Weights of a small GPT-style language model, trained from scratch on English Wikipedia: 5486 steps.
MLP neurons of a small language model. Each row is named by its layer, matrix (down: output weights) and neuron, and shows model dimensions 128-223. Each number is 200 + 30 x the weight over its row's rms, rounded and kept within 0 to 999.
After each neuron's rows, "raises" lists the tokens whose logits its output raises most directly, leaving later layers aside.

L9.down1274,215,227,230,199,167,202,166,188,230,235,135,172,213,181,195,260,154,157,178,202,238,262,168,172,171,217,156,243,185,189,174,193,212,166,195,220,159,209,222,200,213,192,208,177,197,278,152,195,230,261,200,176,196,168,200,223,188,152,216,216,187,218,185,230,207,192,165,210,173,183,152,253,191,142,181,215,161,208,163,182,182,200,178,211,224,193,183,211,147,278,193,168,221,210,194,169
raises: "\n\n", " as", "'.", "\n", " alongside"

L9.down1353,212,244,169,192,210,165,210,165,209,195,173,158,225,146,221,180,193,188,174,213,215,222,177,167,200,150,184,187,128,156,186,182,210,248,240,215,227,200,180,243,214,165,243,169,172,234,178,219,167,189,226,247,183,197,179,208,181,159,243,264,152,207,195,205,198,195,155,191,197,197,162,255,177,217,198,175,147,201,150,158,218,202,173,180,209,215,173,197,233,208,266,166,221,220,213,184
raises: "\n", "\n\n", "bottom", "con", "56"

L2.down1368,192,184,154,188,177,218,140,199,183,234,173,200,223,214,211,186,220,207,174,196,219,181,197,199,200,223,199,183,193,135,265,204,170,198,250,218,203,238,207,217,200,208,162,216,208,228,227,233,185,82,180,205,174,279,215,197,175,213,236,222,237,216,175,255,226,222,209,265,232,156,196,235,193,214,184,225,200,247,190,172,234,199,211,211,177,207,217,198,180,165,245,202,273,180,176,216
raises: " ==", "===", "==", " ===", "age"

L2.down819,236,215,192,165,193,211,153,211,166,162,213,217,200,142,176,180,210,199,181,189,183,238,196,188,237,229,213,176,221,190,196,123,144,286,190,233,240,211,221,254,232,159,227,207,151,247,196,176,177,182,223,175,243,268,222,210,131,172,217,224,252,196,201,264,216,176,240,189,200,131,243,168,201,114,231,216,212,185,194,186,225,205,189,203,231,207,219,186,199,172,223,219,199,168,198,208
raises: "):", ").", ")===", ")", ")\""

L9.down1487,178,125,205,167,191,218,193,159,228,173,257,205,191,179,190,219,158,235,224,165,187,191,192,233,213,231,156,178,202,226,204,173,220,195,181,219,224,214,171,198,216,200,223,185,253,243,202,148,133,225,216,255,189,226,194,190,216,157,218,171,218,207,161,176,160,223,191,192,201,215,171,261,232,180,186,194,170,249,202,174,183,212,204,205,174,224,257,197,124,173,188,177,163,181,159,145
raises: " its", " their", "nd", " his", "ency"

L9.down1192,191,229,184,161,225,212,163,209,228,254,228,189,178,154,210,200,228,214,239,186,200,232,202,184,174,188,199,266,199,220,222,255,165,151,242,229,172,256,196,156,230,207,155,213,223,210,209,253,123,257,251,228,145,252,258,239,195,175,252,245,184,219,241,217,198,175,178,238,223,208,163,151,179,215,206,236,190,192,185,221,189,225,227,181,184,229,198,159,207,224,213,199,248,133,244,180
raises: " whom", " which", " help", " whose", " them"

L2.down1263,198,200,187,206,198,256,235,176,199,192,177,215,209,185,150,167,248,162,170,247,177,200,191,158,181,167,214,214,161,215,213,201,187,228,148,201,230,220,177,188,222,167,154,173,172,231,167,255,133,215,221,166,202,177,260,210,216,172,192,260,184,225,200,239,170,218,196,240,237,190,167,193,206,226,272,189,244,172,212,206,197,211,188,232,230,215,210,217,197,207,245,175,207,218,189,206
raises: ";", ".", ".;", " whose", " which"

L2.down1482,178,163,215,169,198,209,141,203,194,162,164,164,247,158,181,221,191,201,179,205,200,164,196,195,283,167,191,138,253,189,195,159,182,216,164,186,199,234,192,238,223,236,177,192,204,226,242,191,229,143,217,203,229,277,191,185,199,211,196,197,154,190,216,227,202,202,243,255,181,119,252,183,194,147,192,275,208,186,231,189,194,202,135,281,231,155,230,153,260,166,206,217,203,193,190,188
raises: ")===", "\")", "):", "]}", "]"

L2.down336,195,227,224,178,165,206,226,177,145,128,204,140,209,183,235,208,220,239,185,211,249,231,225,218,214,194,205,203,187,213,201,184,203,195,178,223,230,206,215,131,203,144,212,191,211,179,196,162,196,235,134,233,191,230,239,187,174,210,159,214,223,164,216,190,213,214,213,202,207,163,140,230,180,118,180,166,249,212,193,226,216,201,207,202,144,162,190,194,217,218,222,235,178,201,172,219
raises: "|---|---|---|---|", " |", "|---|---|---|---|---|", "|---|---|---|", "|---|"

L4.down1262,169,185,181,241,222,182,191,250,236,173,186,267,228,238,239,235,171,173,196,231,209,220,175,150,214,213,201,240,187,212,183,223,186,207,261,214,198,258,196,173,154,227,198,187,174,238,170,245,182,172,202,191,191,182,178,179,258,182,227,232,221,204,221,199,164,199,204,192,239,189,167,186,178,212,230,196,176,279,187,172,203,178,201,194,204,229,179,203,248,218,166,238,179,179,176,222
raises: "/", "\n", "-", " (", "–"

L2.down861,202,158,243,199,197,211,128,196,159,148,220,152,194,211,243,180,222,217,212,205,227,177,270,219,203,171,224,202,192,177,185,194,163,164,171,214,204,165,223,200,187,169,193,206,241,213,240,182,194,233,212,171,290,188,229,178,160,261,261,185,210,245,238,230,237,219,196,215,214,206,231,190,197,184,192,176,195,225,180,166,233,244,193,200,213,206,199,192,230,203,216,236,278,206,237,236
raises: "==", " ==", "|", "===", "–:"

L4.down974,231,244,223,241,145,219,194,158,185,220,191,213,196,210,204,151,214,235,205,239,222,176,211,203,203,204,200,209,208,189,196,167,184,164,177,200,219,212,190,213,228,172,189,201,214,217,227,240,191,206,137,211,132,177,189,183,224,83,200,212,154,145,217,243,123,181,150,182,169,212,211,212,180,173,181,206,176,243,202,190,222,138,224,177,223,184,169,221,236,242,142,253,201,232,194,176
raises: "\n", "|", "===", "After", "During"

L2.down1079,181,158,207,165,252,222,195,218,176,181,244,172,221,197,168,149,250,217,166,195,224,206,212,214,251,177,197,237,245,211,186,222,207,253,232,208,172,220,232,237,192,201,152,190,197,208,224,204,181,237,192,159,212,190,219,155,110,220,195,186,186,224,261,220,264,189,231,244,225,163,210,233,179,215,163,185,249,214,208,173,200,243,198,190,213,181,192,186,192,176,250,254,294,214,201,249
raises: "\"", " |", "”", "|---|---|", " Name"

L4.down1313,156,188,181,214,204,198,171,245,195,208,237,212,196,214,223,244,213,191,217,211,178,212,213,187,232,257,215,225,252,214,211,217,181,196,208,175,164,221,236,207,178,187,150,159,222,200,215,243,192,257,194,155,189,200,189,183,241,220,196,235,179,230,223,173,200,196,167,216,204,172,257,166,217,203,185,175,203,308,208,209,248,234,226,154,194,169,185,227,225,188,186,192,209,221,221,211
raises: "|", "\n", " (", " |", "/"

L2.down167,212,176,271,219,166,208,137,207,155,158,148,170,190,196,237,172,199,197,214,201,232,180,244,185,224,195,193,205,238,182,171,173,184,196,245,163,287,192,218,179,152,170,133,216,221,231,215,166,178,210,197,183,221,192,227,246,134,200,224,175,227,256,214,237,205,219,257,241,246,168,237,191,170,185,209,180,196,220,234,195,232,232,206,207,228,197,243,220,198,191,254,241,221,185,249,242
raises: "==", "|", " |", "|---|---|", "|---|"

L6.down941,192,261,246,226,234,239,224,219,203,199,197,188,196,221,184,203,219,230,196,206,255,229,214,202,218,148,178,171,160,171,240,155,233,189,208,256,196,172,214,160,174,190,175,221,177,201,187,232,204,244,192,264,123,234,214,191,200,141,183,221,121,185,141,206,182,190,173,188,235,235,173,240,226,212,186,245,210,221,226,163,206,160,174,148,160,209,163,203,208,208,175,198,169,175,218,126
raises: "\n", "|", "\n ", " ;", "\n\n"

L2.down78,225,218,170,181,153,202,153,181,196,214,201,197,201,170,206,195,225,218,174,204,183,186,159,194,200,202,220,122,183,210,208,200,169,215,269,182,182,242,205,233,246,201,180,200,205,208,215,218,175,126,191,221,237,265,210,199,217,215,225,226,220,172,176,268,265,195,200,202,169,140,187,230,190,165,176,203,237,240,184,108,169,176,173,180,175,222,186,219,194,172,200,226,235,185,151,199
raises: "===", "====", "==", " ==", " ==="

L4.down725,194,228,217,241,233,221,208,203,186,204,185,194,223,182,219,175,255,228,219,194,186,209,178,198,198,246,241,201,218,198,231,156,199,161,245,194,200,177,183,181,168,212,176,215,254,223,197,206,198,251,174,201,173,203,213,163,223,116,192,218,206,189,179,194,150,219,132,193,217,188,207,185,165,197,225,205,187,291,174,240,267,209,229,166,212,236,211,199,235,213,128,211,232,163,175,156
raises: "\n", "|", " from", "-", " →"

L2.down252,226,195,244,173,186,198,203,190,151,202,228,156,207,174,222,166,208,216,185,214,174,187,227,199,185,224,200,182,222,166,225,192,172,151,186,121,204,164,158,194,203,213,148,180,231,168,219,213,226,123,199,201,219,263,152,212,180,216,206,267,188,181,131,293,196,170,172,184,208,168,210,183,199,233,221,161,176,209,169,240,212,206,168,228,204,210,242,169,190,204,186,185,176,159,212,182
raises: "):", ")===", " by", ");", ")"

L2.down541,170,205,252,237,175,240,216,153,199,179,218,175,232,176,251,146,287,198,212,205,199,186,214,237,210,229,225,215,189,161,174,187,179,180,201,177,213,182,186,193,244,204,217,213,232,179,212,221,182,265,191,212,131,224,195,198,234,176,186,225,186,153,196,189,172,183,159,186,196,224,191,163,155,161,209,158,142,235,205,142,216,201,224,159,218,154,209,196,208,206,162,238,202,180,213,253
raises: "|", "\n", "-", "ian", "\n "

L4.down1380,206,207,199,194,193,213,252,185,179,147,209,171,164,192,220,205,188,252,181,192,221,234,190,218,213,147,202,220,172,201,205,180,220,203,210,186,208,233,213,124,238,166,244,195,201,166,177,159,167,224,186,245,137,206,220,217,193,194,154,178,184,171,179,184,185,169,215,186,220,203,188,236,184,174,143,154,219,140,241,195,216,190,198,200,102,145,201,193,191,179,221,229,196,233,198,180
raises: "|---|---|---|---|", " |", "|---|---|---|---|---|", "|---|---|---|---|---|---|", "|---|---|---|"

L2.down589,163,185,190,172,200,132,185,244,193,236,180,185,203,208,185,153,214,204,182,168,216,216,171,145,221,197,170,230,212,166,129,183,183,219,221,183,218,191,200,204,197,182,178,177,194,207,220,202,178,156,201,141,211,273,190,190,174,258,214,198,221,227,212,206,193,218,184,257,216,169,245,192,164,186,189,211,234,235,241,182,220,205,227,211,190,263,159,243,234,183,204,250,248,179,198,183
raises: " |", "-", " (", "|", "="

L6.down575,198,191,213,174,191,196,191,198,227,213,273,225,226,155,206,236,212,170,209,132,250,194,193,166,208,200,179,215,179,235,198,165,183,213,245,211,160,210,207,171,169,202,184,227,198,183,143,133,172,202,211,179,93,185,159,171,156,187,215,205,244,206,214,175,207,195,245,226,247,156,205,163,208,212,193,222,190,184,227,220,208,160,228,193,194,255,181,227,154,225,189,239,229,209,192,208
raises: ",", " with", " for", ";", " there"

L2.down481,171,179,243,233,142,223,187,203,155,184,219,123,210,174,224,206,203,212,252,154,211,208,217,200,170,194,201,170,207,136,176,214,177,213,201,146,230,187,218,187,177,178,188,182,234,225,190,186,202,177,240,179,175,236,204,194,188,152,241,164,222,189,214,277,222,212,210,150,216,171,264,264,197,199,174,146,169,220,185,216,128,252,235,256,200,164,249,214,178,183,199,170,160,183,229,256
raises: "):", "]}", "ises", ")===", ")},"

L2.down331,209,145,215,218,187,172,214,258,238,183,225,184,253,175,202,180,149,165,218,224,231,211,199,190,213,193,201,193,157,202,197,196,218,201,240,179,213,172,157,198,185,149,224,163,183,250,221,174,177,230,181,198,259,153,211,197,148,178,181,203,210,215,217,208,223,205,209,154,207,266,173,233,192,238,170,197,192,199,213,183,243,225,160,198,209,160,196,216,216,201,236,193,272,182,286,241
raises: "|---|---|", "|---|", "|---|---|---|", " Name", "Current"

L4.down1283,247,149,169,210,172,210,189,179,186,203,207,230,238,191,234,194,194,167,189,217,213,203,228,241,196,194,150,250,207,164,215,140,167,158,222,204,232,211,177,228,177,175,193,207,200,244,215,248,194,196,197,167,176,222,176,242,158,159,182,218,163,236,229,201,187,213,170,161,201,216,217,179,183,210,173,235,180,251,227,152,228,211,218,178,175,173,224,212,204,171,204,239,257,162,257,196
raises: "\n", "|", "-", "===", "=="

L4.down670,181,260,210,240,192,241,175,159,180,186,225,218,218,145,208,174,217,224,165,186,232,193,190,214,200,225,226,203,218,206,216,148,229,166,228,233,258,207,174,202,248,181,256,241,210,234,195,194,218,210,186,232,198,186,198,166,210,122,169,215,177,158,166,191,174,197,136,174,185,221,164,198,138,161,227,176,137,240,196,174,232,140,204,181,178,185,155,250,222,212,138,247,229,186,232,186
raises: "\n", "|", "|---|", "===", "|---|---|"

L9.down310,154,172,185,188,227,237,147,174,213,184,203,229,192,150,215,255,124,257,198,200,217,169,255,215,183,196,202,225,226,181,161,192,207,190,226,186,205,217,157,165,195,207,212,230,189,199,204,201,206,210,178,181,167,230,176,189,189,192,208,153,216,229,201,221,199,239,186,165,202,173,215,191,231,245,183,185,127,260,267,218,226,164,227,190,203,197,193,195,177,214,175,148,240,231,192,208
raises: " his", " their", "ize", " its", " her"